Part of a small language model's weights.
Size: 12 heads of 64, MLP 3072 GELU.
Architecture: no position embeddings, tied embeddings, ALiBi.
Training: a variant of Muon for these matrices, 1061M tokens.
MLP neurons of a small language model. Each row is named by its layer, matrix (up: input weights) and neuron, and shows model dimensions 272-367. Each number is 50 + 10 x the weight over its row's rms, rounded and kept within 0 to 99.
Before each neuron's rows, "fires after" lists the tokens most often just before its 100 highest values on Wikipedia text that the model never trained on.

fires after: " ", ";", "\"", ")"
L3.up929:53 50 53 31 41 58 62 47 49 53 49 41 38 54 58 51 55 51 47 60 33 51 22 45 60 37 34 57 64 67 64 50 60 43 34 83 56 33 38 53 37 56 53 53 56 50 46 35 41 47 39 62 48 40 64 45 48 46 46 68 62 39 54 71 32 45 36 54 58 52 45 61 69 50 19 66 53 38 42 51 43 27 48 62 59 48 71 64 60 47 49 47 55 37 34 76

fires after: " ", " Total", " votes", ";", " |"
L3.up1227:48 46 42 23 41 47 33 36 54 56 50 45 56 55 53 64 48 59 50 35 49 44 49 43 61 60 57 57 57 47 52 52 55 36 35 70 55 51 47 49 54 35 52 47 39 41 39 47 56 55 54 50 61 43 42 45 46 53 40 49 56 53 53 63 33 27 63 55 45 41 57 46 72 57 52 60 55 50 53 56 57 40 43 69 43 46 51 34 50 58 49 44 51 63 35 33

fires after: " ", " Star", " Championships"
L3.up2934:42 46 39 45 70 38 40 52 63 58 71 36 48 38 48 32 48 45 54 37 56 51 56 59 51 26 55 54 53 42 49 42 70 51 52 41 54 46 52 42 60 35 51 61 43 48 47 63 47 48 53 25 50 47 56 76 59 40 69 48 57 57 60 42 47 44 47 54 47 50 58 49 45 49 42 53 52 61 37 63 45 53 43 69 51 36 33 39 70 44 63 68 57 50 50 55

fires after: " |", " "
L3.up20:70 58 33 54 48 42 60 49 53 37 60 71 62 60 49 25 46 40 47 57 31 70 41 81 54 43 50 52 52 49 54 45 50 55 33 67 49 46 58 35 45 55 60 32 41 38 53 51 61 52 58 51 40 53 46 44 39 57 33 37 49 49 55 51 54 45 63 47 46 48 63 70 39 29 49 63 55 55 60 51 57 41 53 56 35 39 45 49 36 58 56 48 46 49 53 60

fires after: " |", " 0", "°"
L3.up1021:47 55 47 52 62 47 47 45 37 56 52 43 50 42 49 56 61 42 33 41 54 53 50 33 55 55 41 78 60 49 31 37 60 43 33 56 48 47 45 38 47 40 60 66 47 40 65 49 76 63 37 38 64 55 42 72 51 46 42 62 40 24 41 57 45 62 30 46 59 49 50 50 44 32 48 54 43 40 37 46 63 41 46 68 53 48 67 55 53 47 55 34 35 62 37 46

fires after: " |", " —;", ";", " as"
L3.up1070:46 55 55 58 56 49 61 48 49 49 50 57 41 43 47 61 55 51 60 73 57 53 36 46 20 49 42 55 46 73 67 36 63 61 50 54 51 75 68 58 62 36 50 50 62 61 41 59 51 57 51 38 53 50 40 44 67 52 37 47 66 52 62 53 63 58 50 53 49 51 60 66 50 29 52 56 39 41 58 47 61 48 43 48 57 54 46 43 48 53 63 45 59 52 46 26

fires after: " |", " 0", " —"
L3.up1391:60 55 45 58 48 36 49 63 54 70 32 39 52 41 43 41 53 62 43 49 43 62 46 41 67 59 36 57 64 54 74 31 49 42 50 40 59 65 63 54 43 46 43 55 49 40 38 45 58 53 46 47 33 36 48 47 31 36 51 64 46 44 45 43 56 45 58 55 48 41 35 52 50 59 49 53 40 53 61 51 54 59 43 57 48 43 45 51 54 54 53 31 57 51 57 46

fires after: " |", " of", " to", " display"
L3.up2761:60 53 42 42 46 50 51 69 70 62 55 38 51 63 43 70 50 55 48 49 46 37 45 42 49 51 56 56 48 50 54 52 44 47 63 39 41 61 47 69 40 36 56 53 39 65 54 38 54 69 48 55 44 69 50 53 38 65 58 52 53 33 66 58 41 43 44 65 64 40 74 40 51 49 47 48 44 60 48 69 42 45 22 37 48 71 44 52 51 44 50 42 52 61 65 50

fires after: " |", "|", "\n", " Winner"
L3.up1857:62 62 49 54 37 60 43 30 66 53 41 44 47 21 55 51 41 56 54 44 37 55 51 45 48 72 49 37 56 51 47 38 59 52 31 63 60 44 54 31 54 29 40 45 56 50 63 68 46 45 48 46 46 42 50 49 45 57 53 34 46 61 53 59 59 52 54 49 41 50 61 55 47 34 58 57 67 53 50 38 57 37 51 22 45 70 50 26 64 45 60 40 53 47 45 51

fires after: "\n", " the", " a", " D", " (18", " March"
L3.up1121:55 42 55 73 62 44 53 69 46 57 41 45 56 50 46 45 44 37 54 49 26 31 49 61 50 34 48 54 43 55 41 41 45 51 50 43 70 50 49 59 60 50 63 46 50 66 40 42 53 52 68 46 34 43 53 51 69 38 46 46 61 66 45 34 58 58 57 55 49 54 46 39 61 58 45 63 54 50 64 55 40 50 65 43 70 44 54 50 54 66 48 51 60 59 55 53

fires after: " |", "^{[", ";", "+0"
L3.up781:37 48 55 59 51 61 31 49 69 59 53 27 51 45 47 60 54 36 46 40 36 36 19 47 45 55 37 56 55 50 66 58 53 32 46 39 47 69 39 46 52 32 37 52 63 56 44 52 64 54 54 52 51 43 45 51 67 45 67 51 33 56 45 44 46 57 35 48 55 43 66 49 55 65 51 53 52 45 55 55 72 51 49 53 39 39 41 42 51 30 53 46 46 34 75 35

fires after: " |", "|", " (1", "58", " the"
L3.up1740:48 61 46 48 60 39 43 41 51 19 51 51 40 37 46 49 60 53 53 45 49 42 52 49 57 62 55 45 53 49 41 40 44 68 57 49 48 56 60 14 52 42 49 54 37 58 36 59 31 43 59 49 65 36 50 77 42 41 46 47 33 60 60 58 71 43 43 55 49 47 52 61 50 55 70 55 50 40 34 58 65 46 30 50 43 58 54 47 56 46 75 38 60 65 54 57

fires after: "),", " a", " an", "\n", " the"
L3.up2464:30 46 35 49 30 55 44 52 41 70 49 66 50 28 52 46 46 58 51 59 46 46 48 55 42 53 70 54 58 47 61 58 46 58 55 62 56 37 24 71 45 57 45 41 48 43 49 42 34 52 60 59 41 62 59 37 52 58 59 38 51 51 58 50 43 56 48 54 46 43 28 41 47 60 43 48 66 51 52 47 61 53 44 46 67 43 61 55 53 72 54 56 51 49 76 35